From a checkpoint of a small transformer trained on Wikipedia: vocabulary 8192, rotary positions.
MLP neurons of a small language model. Each row is named by its layer, matrix (gate and up: input weights) and neuron, and shows model dimensions 144-239. Each number is 200 + 40 x the weight over its row's rms, rounded and kept within 0 to 999. A neuron's up and down rows have the sign that makes its largest values positive.
After each neuron's rows, "fires on" lists the tokens most often at its 100 highest values on Wikipedia text that the model never trained on.

L4.gate126,228,235,204,191,255,187,198,152,185,193,166,142,181,211,267,191,188,205,174,204,241,191,100,163,293,147,233,226,271,192,179,184,238,144,188,103,263,255,209,220,149,205,127,240,220,215,178,205,193,245,234,205,156,141,211,216,127,192,213,255,183,168,222,203,187,179,188,189,174,191,251,187,206,269,221,205,200,207,194,132,236,166,247,187,203,183,192,174,198,255,195,182,153,249,108,173
L4.up126,223,167,156,227,205,186,217,197,208,159,219,208,206,218,165,230,177,201,151,179,190,244,192,125,169,156,204,170,196,130,183,135,175,267,235,244,204,160,284,244,154,195,174,196,195,195,226,174,260,170,288,257,180,218,223,208,180,190,237,91,151,145,177,231,290,169,162,122,196,216,203,201,177,133,190,165,181,187,181,148,146,222,235,231,212,236,214,228,219,232,244,136,176,177,318,252
fires on: "-"

L3.gate206,194,230,249,195,206,248,237,162,119,211,169,154,187,195,211,232,264,190,141,205,171,215,217,223,212,215,249,127,189,129,199,210,141,230,306,134,186,261,240,182,219,230,176,209,176,158,207,313,204,180,237,167,173,240,206,152,153,155,240,186,215,203,244,175,257,187,204,209,153,249,221,172,179,192,192,201,238,289,182,156,152,215,282,240,200,135,247,192,220,311,213,266,207,224,191,203
L3.up206,145,216,226,209,185,202,204,175,217,259,206,205,208,265,156,224,231,228,150,197,270,249,218,254,145,201,160,178,201,190,189,200,172,174,185,282,235,273,221,233,175,230,166,163,263,249,228,145,171,221,215,157,172,201,205,188,195,158,230,229,172,208,171,146,214,162,233,198,226,138,237,166,185,207,213,224,160,160,189,241,203,168,212,216,179,162,118,142,181,214,208,203,233,222,272,212
fires on: "d", "ed", "ing", "n", " him"

L4.gate511,168,191,130,254,170,185,218,176,196,167,223,159,254,215,144,182,238,148,239,147,232,186,176,172,181,186,242,155,161,147,143,216,224,239,153,202,166,166,168,227,132,193,217,160,217,236,361,219,146,290,138,146,223,237,202,235,247,158,216,204,143,257,188,165,151,180,234,199,175,199,235,200,199,162,226,203,280,168,93,197,237,167,143,146,175,234,196,223,163,231,181,170,216,223,253,184
L4.up511,222,269,204,217,279,127,213,148,220,144,238,184,214,216,140,170,180,225,257,182,170,258,231,171,192,266,138,213,201,220,143,205,199,206,211,260,198,184,241,109,177,204,199,234,172,153,228,124,194,261,247,197,279,271,200,152,234,213,138,230,192,143,153,208,135,236,196,219,227,165,224,128,243,196,189,255,259,184,133,283,219,224,217,244,197,204,225,152,231,233,252,242,178,202,187,206
fires on: "ian", "'", "us", "ion", "ate", "zen"

L2.gate227,199,187,162,236,187,101,181,178,256,166,247,194,186,205,173,221,135,215,203,243,270,193,242,227,221,248,229,199,199,198,303,171,185,227,206,173,119,222,232,217,209,326,196,270,103,206,202,138,123,178,198,221,178,229,218,245,223,220,217,209,233,194,218,152,166,207,191,190,213,182,151,168,177,180,236,199,166,258,158,220,203,122,192,219,189,192,211,205,198,251,246,154,154,254,198,190
L2.up227,123,172,232,265,157,166,202,221,148,253,152,211,195,165,143,204,184,208,156,270,276,217,199,229,278,262,263,207,177,187,119,227,240,221,147,275,216,204,216,235,130,218,164,201,173,171,176,252,139,195,214,172,265,205,184,220,143,217,181,187,234,197,185,224,170,255,178,259,279,141,200,209,219,124,263,189,204,179,237,199,191,139,199,256,171,175,188,190,170,164,174,194,202,154,113,136
fires on: "est", " world", "ent", " ext", "ty"

L4.gate441,211,213,275,185,176,224,285,200,220,214,221,213,240,265,131,183,120,200,214,212,277,230,268,293,177,266,195,193,183,213,201,139,254,133,219,192,237,234,197,161,205,170,142,173,181,108,191,258,233,162,278,157,206,204,157,140,227,174,228,193,238,248,161,223,222,211,176,152,207,197,196,271,200,118,176,228,148,208,145,217,232,193,179,159,222,193,203,211,173,254,236,264,189,181,184,255
L4.up441,147,223,169,204,185,257,232,175,227,237,256,250,117,250,163,279,169,126,209,212,243,249,224,257,191,297,152,251,215,180,193,228,159,199,235,177,213,122,244,190,165,242,157,208,232,162,202,241,187,193,232,163,209,190,174,194,196,188,207,195,212,241,168,208,198,181,165,125,160,178,168,216,245,149,188,301,178,201,207,256,197,190,170,155,209,270,169,292,153,239,218,183,152,146,138,289
fires on: " of", " with", " for", " against", " joined", " at"

L3.gate39,206,195,204,253,159,207,211,190,172,221,170,236,203,135,303,165,140,228,239,261,182,183,223,192,154,265,254,190,218,163,259,188,121,178,292,213,188,134,194,258,202,191,211,152,251,233,203,223,229,212,137,215,197,219,241,195,166,179,249,195,214,187,210,197,194,197,235,206,280,212,148,142,214,248,178,162,143,168,208,255,146,127,236,217,257,155,174,176,211,251,209,256,136,237,208,123
L3.up39,194,183,179,186,253,168,164,179,181,184,168,231,215,263,141,235,282,182,235,217,217,194,168,300,106,131,155,161,166,169,221,169,220,204,314,313,186,224,230,224,194,246,196,190,234,173,167,146,152,155,150,215,159,187,237,174,186,259,154,241,258,177,137,168,182,132,210,238,223,254,193,196,187,184,181,185,208,203,163,186,206,191,200,126,182,138,246,203,137,158,155,214,241,172,154,195
fires on: "al", "ed", "d", "de", "p", "id"

L9.gate93,176,196,217,207,175,187,228,181,210,209,133,201,314,192,151,163,246,182,215,268,205,211,205,235,216,231,209,134,200,173,164,160,172,253,152,222,212,178,179,199,230,149,199,307,179,169,135,199,156,164,180,137,163,174,250,222,237,186,206,181,238,190,158,244,122,284,247,212,238,235,205,154,238,187,278,193,226,269,224,140,122,147,185,235,182,201,202,219,200,139,209,135,213,163,218,221
L9.up93,202,226,112,166,244,204,160,242,178,233,214,167,195,201,209,161,256,166,175,208,250,207,141,247,198,204,283,158,222,231,336,225,137,157,182,222,230,283,233,217,247,209,290,238,153,206,202,202,268,203,148,196,184,203,119,193,138,164,215,166,100,241,177,222,206,227,125,206,257,200,194,150,184,156,257,146,207,167,186,133,165,179,142,148,226,209,146,169,307,135,135,249,245,173,200,195
fires on: "-", "\n\n", " of", " |"

L11.gate467,204,155,193,295,181,263,215,206,178,224,132,179,240,231,198,192,247,205,177,276,195,231,243,205,194,224,218,162,201,175,206,136,216,188,203,181,147,207,279,171,222,150,257,100,131,286,150,203,231,238,215,221,164,133,197,184,203,185,220,145,268,161,252,208,189,229,186,124,218,146,157,214,222,243,192,237,232,155,180,220,158,241,182,176,200,231,215,212,258,173,224,136,228,218,262,177
L11.up467,200,105,198,175,213,250,256,232,206,205,217,194,166,251,213,124,222,242,230,195,219,199,185,233,180,189,253,197,104,232,178,137,255,225,237,171,199,239,252,200,184,183,172,181,147,285,203,168,178,150,202,244,142,129,137,119,217,179,122,158,244,233,160,225,217,211,156,215,204,176,171,94,158,173,248,205,254,208,145,221,193,222,226,250,209,204,256,193,175,220,139,158,227,229,264,198
fires on: " a"

L3.gate142,171,140,172,234,233,258,262,201,248,249,207,265,218,229,270,331,188,246,232,182,194,183,171,186,134,220,248,222,265,191,142,139,162,219,271,226,229,283,245,250,188,124,216,239,199,197,162,205,172,199,150,197,203,237,256,182,225,183,206,176,266,190,182,109,217,160,145,266,214,171,165,235,247,130,221,228,201,150,123,158,223,193,253,269,184,158,227,188,250,172,152,171,148,225,252,189
L3.up142,181,279,247,201,233,142,201,199,254,207,238,236,270,147,212,253,166,272,251,294,195,146,183,198,209,163,194,123,174,219,207,247,193,126,186,162,140,223,219,246,231,220,168,210,201,184,271,255,283,144,231,200,201,211,276,228,201,232,240,167,230,191,197,191,226,332,234,205,181,216,186,191,219,244,211,162,171,230,178,151,199,204,139,198,132,279,254,156,141,151,201,164,283,241,180,260
fires on: " music", " Music", "ades", " written", "ited"

L13.gate163,163,193,199,128,207,214,204,252,223,209,243,219,208,76,207,151,201,190,246,172,172,202,195,208,248,221,206,204,169,260,189,158,212,167,195,182,228,175,214,196,99,167,157,226,147,232,233,272,156,220,200,185,216,264,125,162,261,179,211,178,196,156,262,169,161,254,182,193,174,236,188,165,123,219,222,245,233,165,143,188,245,215,238,136,189,294,225,213,200,219,216,165,220,151,172,169
L13.up163,220,131,239,172,244,254,84,168,281,162,214,189,222,215,190,202,203,199,200,153,206,214,229,199,171,167,256,238,137,200,135,247,192,224,259,159,178,158,179,203,175,186,183,314,197,252,146,171,213,208,185,285,201,167,250,129,227,215,240,242,199,162,237,161,186,200,180,256,210,254,238,197,201,131,216,208,203,99,199,142,278,225,194,169,200,226,159,247,204,210,197,212,147,276,169,210
fires on: ".", "W", "\"", ")", " ("

L6.gate15,255,196,216,165,209,185,179,218,153,207,208,214,283,204,205,255,221,189,128,239,245,197,266,215,179,237,148,232,288,194,223,234,216,233,183,201,136,228,204,245,180,156,137,212,209,214,155,265,209,225,116,223,225,210,191,183,252,209,277,174,136,138,136,275,165,240,174,123,213,227,233,257,277,143,180,204,146,171,188,180,251,205,298,252,169,217,168,198,252,182,183,170,233,181,155,178
L6.up15,216,214,173,147,195,238,140,251,138,181,240,204,197,142,206,257,206,198,106,209,231,229,179,228,164,105,106,170,220,259,210,200,218,116,167,241,245,226,170,246,181,248,163,235,196,149,96,158,175,160,207,225,203,238,206,224,170,233,171,195,189,235,199,227,168,211,162,111,168,233,259,190,208,198,176,164,185,190,184,191,238,263,207,219,128,241,270,222,212,179,240,233,155,111,176,182
fires on: " The", " Tour", " War", " Festival"

L2.gate16,185,194,225,246,206,211,231,195,182,139,219,214,198,176,178,162,141,151,208,204,212,134,215,249,191,160,257,299,211,157,265,149,185,219,143,244,199,148,222,234,206,163,173,182,205,203,183,175,138,191,224,218,219,143,181,190,148,199,121,199,285,163,155,192,169,209,197,219,164,189,179,168,170,269,167,239,250,243,204,220,189,264,189,208,151,138,202,230,213,215,286,228,304,264,211,188
L2.up16,174,103,245,243,154,217,193,264,224,226,216,236,263,190,228,202,192,209,192,244,146,183,231,161,174,210,334,198,285,170,268,184,184,238,150,220,225,202,147,240,165,200,163,259,243,162,140,228,200,251,220,201,177,195,204,190,142,182,60,230,262,236,144,160,196,164,145,225,160,181,150,177,191,205,233,250,191,245,173,158,159,237,169,192,120,111,167,299,191,170,206,232,233,203,189,235
fires on: "ker", "ff", "ble", "ry", "ey", "cha"

L2.gate479,197,241,197,285,221,251,237,238,297,149,263,254,167,137,230,183,144,216,253,128,193,245,226,189,190,232,169,147,153,155,223,280,160,156,159,140,183,193,254,169,201,247,222,238,200,164,150,192,150,205,214,226,217,177,204,225,250,189,229,226,205,220,174,210,221,254,209,202,195,205,176,225,161,250,222,129,128,164,180,240,231,151,262,216,269,148,208,182,225,195,189,279,208,217,165,180
L2.up479,221,215,169,221,216,254,267,197,177,187,166,184,178,205,163,170,226,206,134,230,227,247,242,314,184,238,170,186,207,211,207,189,147,186,255,186,172,121,242,199,193,141,203,210,211,233,203,177,102,196,187,232,109,231,225,229,196,183,192,206,136,207,227,118,169,221,214,170,187,205,238,240,174,299,203,125,223,194,245,304,206,176,228,251,180,228,185,274,204,255,256,254,201,190,207,208
fires on: "s", "y", "z", "es"

L11.gate415,184,180,199,158,241,245,169,204,261,212,212,223,221,184,201,100,245,247,238,148,267,199,200,275,245,150,258,198,246,132,113,231,247,201,215,196,205,205,170,138,171,143,159,149,142,254,135,234,165,220,191,209,216,269,214,245,231,229,280,209,175,153,204,181,151,182,245,238,155,173,232,131,188,205,243,168,178,185,169,171,131,224,211,158,205,198,245,264,203,215,178,179,244,215,169,184
L11.up415,188,216,184,141,211,161,123,227,210,233,201,176,213,157,165,224,182,198,192,184,162,175,228,233,148,214,247,137,181,199,137,266,166,147,206,305,211,178,194,225,149,186,195,245,198,115,205,206,207,255,231,143,170,261,173,186,180,230,220,275,150,128,157,163,176,204,224,113,188,252,196,184,223,220,199,140,185,204,117,177,216,188,211,231,188,268,169,170,209,223,160,180,149,222,174,117
fires on: ".", "\"", " \"", "\n", ":"

L3.gate104,159,217,174,179,196,194,223,179,212,143,176,235,241,221,123,173,212,170,186,217,253,180,167,178,116,176,132,202,157,230,233,249,273,230,174,172,208,212,142,222,127,247,282,192,204,226,215,191,189,170,176,170,233,136,167,227,175,234,173,259,143,134,281,219,190,156,223,241,218,214,209,176,233,249,232,186,250,166,150,163,181,97,159,181,204,168,183,218,123,159,207,195,241,237,153,232
L3.up104,157,215,158,218,230,303,160,155,202,167,212,183,210,178,193,183,200,265,138,169,238,166,221,190,215,180,199,149,140,259,173,248,266,226,155,197,270,254,234,185,109,230,209,131,145,165,233,169,227,223,167,190,211,224,194,174,265,250,174,293,185,146,184,231,203,225,182,228,227,211,199,153,201,140,181,207,244,179,138,229,187,151,211,179,160,144,195,264,156,208,250,176,140,187,195,221
fires on: " that", " described", " said", " believe", "ized", " out"

L3.gate474,188,246,130,169,193,180,148,230,161,202,154,224,135,198,141,106,183,265,198,139,225,178,223,255,189,222,198,257,152,213,184,242,162,231,164,238,186,217,163,245,240,233,207,265,210,129,157,142,142,242,128,187,198,154,161,133,216,241,209,229,185,130,229,126,196,248,203,212,191,241,214,171,144,251,241,140,204,216,127,233,123,199,234,193,201,188,201,168,179,167,221,216,185,227,148,196
L3.up474,188,182,189,200,179,273,192,203,138,171,186,242,218,137,270,188,170,293,232,131,258,216,197,210,233,197,78,256,153,169,217,291,167,195,179,186,141,194,185,193,187,124,172,241,171,228,192,210,149,205,197,244,168,214,160,277,209,175,198,180,149,184,191,216,172,206,158,185,207,124,180,178,184,175,148,231,209,127,153,185,230,200,217,195,162,276,211,167,131,243,162,229,185,167,129,222
fires on: "On", " over", " On", " With", "After", " Over"

L2.gate398,233,197,170,228,158,214,231,223,256,222,224,123,155,187,211,217,163,216,174,239,158,139,261,228,140,186,172,195,160,237,149,241,216,207,204,185,208,267,223,210,165,151,197,229,186,230,179,203,258,257,233,117,274,135,157,160,271,129,236,190,247,198,220,202,189,205,216,198,210,214,173,266,147,211,198,147,240,174,176,236,188,276,217,239,230,96,238,180,176,198,236,194,235,175,227,166
L2.up398,172,213,161,181,145,156,195,266,229,162,200,141,214,125,145,188,182,146,158,182,200,129,197,204,210,285,201,193,155,267,193,271,252,223,140,208,80,215,139,198,265,190,221,268,278,190,177,179,279,179,259,241,263,127,255,210,157,219,146,172,237,264,188,151,221,189,214,183,200,116,290,234,160,227,269,93,225,170,201,196,245,224,183,182,257,140,233,222,145,200,277,182,195,171,236,203
fires on: "co", "e", "s", "ke", "si", "stein"

L6.gate319,251,193,267,156,292,229,243,238,148,127,202,181,154,157,215,106,183,230,177,165,290,228,207,267,174,243,240,203,193,218,244,160,168,225,141,186,204,278,199,139,160,149,209,214,193,273,181,160,241,226,158,209,143,197,161,180,186,148,132,224,141,176,166,260,160,285,206,210,136,164,191,209,211,183,236,220,223,173,169,172,197,191,233,156,204,192,192,178,241,240,269,192,180,270,231,185
L6.up319,167,250,236,236,209,219,214,187,158,201,158,149,295,156,209,213,227,224,202,249,223,147,91,151,116,274,230,143,223,199,198,169,246,140,160,173,245,191,188,230,266,171,186,164,167,194,171,236,255,215,86,231,187,188,220,226,195,253,218,200,175,215,215,199,148,263,237,248,162,179,159,195,150,264,181,219,199,202,267,179,261,244,191,210,140,186,182,111,199,170,137,187,269,184,149,236
fires on: "-"

L3.gate22,190,248,195,146,155,161,199,213,138,212,241,242,182,256,227,222,209,176,286,126,142,215,187,136,237,186,226,213,230,226,156,162,169,186,139,231,187,255,184,143,209,158,223,262,218,137,258,206,276,137,211,130,201,226,170,206,190,109,210,304,189,175,253,267,201,126,241,206,179,228,212,204,161,183,240,213,174,204,177,220,211,195,193,244,169,184,203,131,173,168,222,152,173,216,180,198
L3.up22,210,169,184,217,234,187,161,185,171,183,217,178,192,260,258,150,188,165,204,104,226,278,145,222,230,265,183,161,252,242,206,159,165,249,231,111,225,250,206,262,294,187,207,194,213,236,228,221,249,203,200,230,203,212,193,275,243,118,178,171,193,111,165,274,259,200,134,236,147,228,178,204,218,179,227,259,258,169,146,190,182,230,193,207,211,168,187,179,176,233,173,164,258,249,283,194
fires on: " Ha", " exp", " prof", " explo", " Atl", " sum"

L11.gate399,236,182,289,263,231,170,231,158,185,185,175,175,200,217,207,134,259,162,191,194,226,201,133,250,151,186,185,243,186,252,207,180,172,190,238,292,205,224,209,149,229,108,161,146,252,166,210,196,249,130,171,133,214,241,177,181,222,143,146,230,263,212,186,168,163,181,247,180,207,187,201,189,270,177,204,254,204,247,149,199,242,226,211,274,246,251,146,227,131,183,181,127,166,231,178,180
L11.up399,256,226,172,183,145,152,189,282,188,215,302,179,210,224,124,225,154,188,213,216,231,203,146,183,237,221,207,169,246,167,239,233,146,111,180,283,188,238,186,163,147,253,285,212,226,293,239,223,208,197,219,249,178,246,143,233,114,155,210,183,230,212,176,223,197,223,226,187,156,275,208,135,188,221,220,203,215,209,232,229,278,244,142,226,144,249,158,291,226,164,213,148,227,174,179,169
fires on: "\n\n", "\n", " ad", " Rev", " recon", " |"

L13.gate362,141,231,184,214,163,229,177,144,180,231,225,210,130,176,231,146,201,162,260,191,257,208,197,164,171,89,264,164,198,147,185,211,182,180,224,189,209,260,184,191,172,217,159,195,196,213,212,200,160,202,167,213,166,163,195,245,180,228,208,140,126,172,210,217,140,171,168,218,183,250,212,251,107,115,269,209,233,193,227,203,218,185,221,105,155,163,165,171,207,194,153,225,242,242,189,188
L13.up362,209,214,221,171,249,153,208,188,260,204,158,190,244,156,214,97,163,172,169,181,220,226,200,174,223,220,237,215,229,116,176,185,293,266,189,182,234,211,218,208,195,234,142,124,260,215,215,229,250,176,187,191,172,168,153,186,199,202,121,232,145,178,191,270,201,153,216,257,239,248,191,170,155,128,153,199,231,222,189,195,244,225,231,251,222,268,139,153,162,190,186,147,187,224,282,231
fires on: "–", "-", "|", " to", "19"

L6.gate483,236,154,184,220,257,217,177,152,149,234,116,239,188,229,212,143,212,181,216,182,132,181,228,242,219,150,275,177,258,188,175,177,251,258,189,159,177,183,198,201,229,238,191,254,219,169,199,147,193,212,186,170,206,107,240,224,188,230,205,190,146,255,200,178,200,246,169,275,188,137,245,208,220,246,228,193,191,235,158,184,123,246,195,174,227,267,181,222,229,229,253,215,171,242,150,244
L6.up483,214,224,184,287,201,207,132,146,174,135,195,204,201,227,162,209,207,182,178,185,326,283,274,124,179,193,128,218,238,219,217,156,208,208,212,180,214,169,223,214,188,298,128,269,267,244,253,240,245,228,190,242,189,267,229,199,181,214,198,260,225,144,192,151,215,195,169,165,182,168,148,171,211,137,153,185,212,195,177,140,236,229,182,200,205,233,154,175,180,197,240,200,238,168,198,140
fires on: "-"

L3.gate358,188,263,169,241,150,200,145,185,208,208,271,282,162,213,199,149,246,183,181,171,250,204,178,264,236,233,165,172,198,213,211,262,206,225,264,170,193,160,215,236,124,158,193,217,199,197,224,100,149,233,153,188,162,173,181,222,124,205,224,258,250,258,202,160,138,236,181,246,146,176,219,171,206,124,299,179,202,232,174,236,234,175,181,235,232,180,187,211,199,205,223,256,178,167,238,150
L3.up358,241,209,248,196,172,196,204,204,213,165,259,211,159,175,185,199,160,192,197,227,214,171,223,281,259,127,246,177,151,206,223,163,224,237,210,220,151,280,149,161,171,180,174,224,214,202,237,145,192,212,203,175,259,129,154,198,167,215,202,187,219,264,261,193,203,246,238,215,221,213,224,184,262,138,244,169,241,159,171,224,159,154,155,132,158,160,233,173,178,227,205,243,176,276,185,95
fires on: "e", "nt", "al", "ty", "ent", "d"

L3.gate13,207,189,192,111,162,186,165,243,258,137,153,235,251,238,169,241,176,245,173,255,272,173,178,242,126,182,140,161,227,211,194,229,254,152,164,144,249,173,214,215,162,213,270,183,229,194,176,185,136,211,250,218,309,198,246,213,213,208,192,211,209,180,225,195,164,196,214,150,191,207,187,181,215,191,247,138,171,245,176,243,116,181,184,161,243,238,156,112,208,184,222,203,142,211,212,236
L3.up13,167,182,277,201,182,251,120,143,215,148,177,188,242,149,171,200,220,170,240,205,270,218,179,201,193,163,243,212,230,193,204,283,221,201,181,192,172,283,147,264,159,158,157,189,258,312,240,177,219,218,156,182,245,182,171,181,225,227,236,225,161,162,152,198,231,206,187,188,196,241,211,156,257,180,160,211,251,171,221,260,233,130,209,210,173,158,197,176,171,195,164,165,150,244,223,165
fires on: " that", " described"

L13.gate223,214,251,124,265,260,207,182,242,184,173,170,177,152,183,254,176,209,198,182,219,191,190,204,166,162,175,195,153,276,221,222,215,193,198,146,252,195,184,199,220,160,173,212,173,109,233,175,237,238,238,160,183,235,262,221,169,180,215,306,159,192,181,154,230,177,144,158,265,224,169,141,251,149,274,180,238,272,176,171,227,208,260,179,260,214,203,246,261,212,118,152,99,212,246,189,245
L13.up223,138,137,231,214,200,145,132,226,193,236,176,169,259,155,251,208,220,161,238,185,175,138,147,299,243,239,231,142,169,168,239,247,150,224,222,229,218,240,163,222,205,237,224,168,198,188,223,213,153,269,242,191,154,251,174,226,136,228,270,233,173,120,208,187,227,120,246,172,143,226,184,249,256,236,177,245,195,291,137,271,201,207,252,188,166,214,139,178,173,253,247,155,259,213,187,193
fires on: " \"", ".", " ("

L6.gate52,211,268,242,189,226,222,169,218,179,170,198,153,142,174,211,190,187,137,232,130,187,186,204,218,159,218,203,275,251,177,286,272,154,220,174,191,186,219,177,218,237,262,234,192,195,276,208,232,197,147,149,244,235,168,213,208,273,239,229,206,191,137,188,275,153,217,162,280,149,164,101,150,244,256,157,166,272,117,146,147,226,201,161,159,166,229,160,137,188,207,211,139,33,245,145,180
L6.up52,155,248,136,224,223,154,212,195,167,204,198,225,258,240,228,183,220,213,217,149,219,209,157,185,255,254,233,129,270,211,191,232,245,192,264,223,209,229,134,263,222,200,166,158,231,293,237,149,214,182,165,182,188,152,207,255,275,158,214,204,192,157,239,220,168,298,199,295,183,130,207,260,204,263,188,168,204,160,198,166,220,247,159,162,247,166,240,175,169,253,168,200,167,163,124,184
fires on: "-", " -"

L13.gate429,178,254,187,230,253,262,204,145,118,188,187,207,216,246,134,146,185,224,167,211,200,157,209,154,193,208,178,180,191,227,169,202,295,165,187,247,223,240,182,165,190,234,289,160,168,290,130,201,165,214,266,186,224,193,130,164,205,160,192,170,303,239,190,248,155,236,189,219,244,169,193,152,214,181,173,213,203,150,209,237,165,223,195,158,211,163,184,194,168,202,232,174,204,233,193,147
L13.up429,234,177,226,207,260,229,173,231,145,174,122,186,153,220,243,185,213,280,240,227,246,156,179,192,173,226,241,169,200,208,158,261,191,212,244,153,230,258,202,171,207,232,240,230,140,243,168,185,274,153,242,146,206,128,162,225,227,213,221,195,183,197,146,232,148,263,183,181,233,158,186,220,165,284,276,213,190,276,206,264,172,199,137,158,240,196,217,209,223,169,169,199,252,199,218,98
fires on: " a", " A", "A"

L12.gate177,160,192,259,158,286,197,158,105,233,196,246,270,124,235,200,276,156,244,168,277,201,149,176,249,169,214,151,176,277,208,216,190,188,158,210,225,178,170,188,155,193,233,149,161,251,135,160,259,217,233,125,197,162,184,196,208,194,197,162,151,221,162,200,250,143,136,221,220,187,199,186,179,212,139,143,177,147,215,179,184,208,301,262,217,228,223,197,192,250,224,231,240,210,186,232,164
L12.up177,213,158,239,207,236,194,194,284,238,221,203,236,184,216,190,225,197,97,207,262,311,251,196,201,249,228,176,246,206,159,177,285,160,229,236,246,214,187,181,135,164,282,213,168,234,148,187,216,223,216,195,223,151,204,227,296,229,169,137,132,213,247,143,238,128,234,234,181,212,245,243,237,222,217,172,257,210,280,195,155,215,114,217,250,291,157,157,196,193,187,294,218,167,187,143,154
fires on: " the", " |", " of", " in", "-", " at"

L3.gate236,175,222,209,197,191,234,236,203,179,204,198,207,295,199,153,175,295,169,141,205,130,280,174,192,236,204,137,163,181,136,155,287,227,213,210,183,199,207,214,194,181,217,207,258,150,169,169,126,233,156,233,198,268,206,200,281,164,169,206,228,201,170,184,157,194,163,198,227,134,201,202,166,186,215,244,156,227,258,197,198,210,170,213,160,193,197,203,175,242,301,195,254,238,176,135,139
L3.up236,226,287,219,195,164,265,191,195,191,186,168,214,259,154,200,234,246,159,224,271,145,272,193,253,183,160,168,199,188,216,173,225,231,184,197,229,192,205,173,216,212,187,245,205,188,224,280,129,221,167,208,228,272,197,213,218,154,188,276,235,274,166,150,235,196,249,200,255,221,237,179,160,78,251,190,139,261,189,235,243,136,175,178,186,155,157,142,169,198,194,195,154,267,195,185,212
fires on: "ed", "s", "ing", " is", "d", "es"

L6.gate397,228,170,256,194,219,167,202,249,233,164,172,154,207,169,217,225,227,212,169,160,212,231,190,280,186,186,210,197,253,210,265,169,252,239,194,196,307,230,186,206,191,247,181,186,161,196,229,259,128,179,210,162,191,219,219,158,207,152,206,61,163,205,239,236,199,172,239,229,154,126,146,184,206,181,181,191,135,184,251,252,165,239,206,190,196,167,178,265,183,184,237,237,188,158,227,208
L6.up397,219,223,247,134,144,212,197,214,215,192,161,184,256,174,188,183,163,220,136,189,178,213,122,254,235,263,204,201,177,142,243,132,191,156,230,180,187,212,258,129,269,172,174,229,166,274,142,228,193,218,138,193,232,179,292,211,141,148,200,157,156,196,213,224,174,264,197,200,198,201,131,164,179,241,225,267,180,197,152,243,190,190,181,152,151,219,196,214,126,176,201,224,312,157,204,262
fires on: " to"

L13.gate47,202,95,222,244,154,261,96,126,227,177,203,211,113,236,111,252,123,249,218,193,164,196,198,190,157,219,218,202,201,178,202,183,227,195,187,287,243,146,177,139,184,232,161,153,145,162,247,277,153,112,242,169,229,210,231,229,196,224,210,260,185,220,142,230,170,247,118,217,69,231,236,116,209,233,223,153,215,192,200,155,182,177,188,180,212,205,224,195,222,227,239,254,191,143,241,179
L13.up47,220,245,231,248,156,178,184,229,149,229,202,274,216,231,135,250,133,170,220,227,144,122,191,233,200,237,173,273,246,214,236,182,152,172,118,187,231,186,211,220,133,231,230,212,168,213,226,239,206,156,233,165,189,229,229,190,254,241,256,265,285,195,174,147,215,178,155,231,205,205,250,218,149,188,206,196,212,164,228,169,153,122,256,170,149,171,232,204,164,102,209,217,290,236,257,232
fires on: " cl", " Cl", "lor", " High", " Cycl", "ment"

L3.gate248,193,241,183,240,173,194,203,167,219,106,247,198,247,196,250,199,182,198,186,264,148,216,181,200,197,210,223,167,159,229,235,249,252,198,151,190,201,188,212,188,217,203,150,228,183,146,236,213,225,218,168,201,271,130,195,282,183,136,302,259,175,200,178,173,191,219,197,198,224,157,190,211,208,236,239,136,163,180,280,209,208,244,233,171,207,206,298,213,185,143,249,253,261,192,130,238
L3.up248,215,216,188,202,238,217,232,184,234,174,244,208,222,218,198,162,132,146,291,183,140,219,212,200,190,134,169,114,127,209,243,178,259,249,191,187,178,206,215,178,239,193,158,196,218,236,270,149,215,217,216,167,262,222,268,204,168,164,236,224,207,214,162,175,184,218,162,238,230,225,243,206,144,254,267,176,195,146,210,134,227,259,246,215,148,138,231,273,244,202,275,186,258,191,247,182
fires on: "s", "e", "ed", "es", "emi"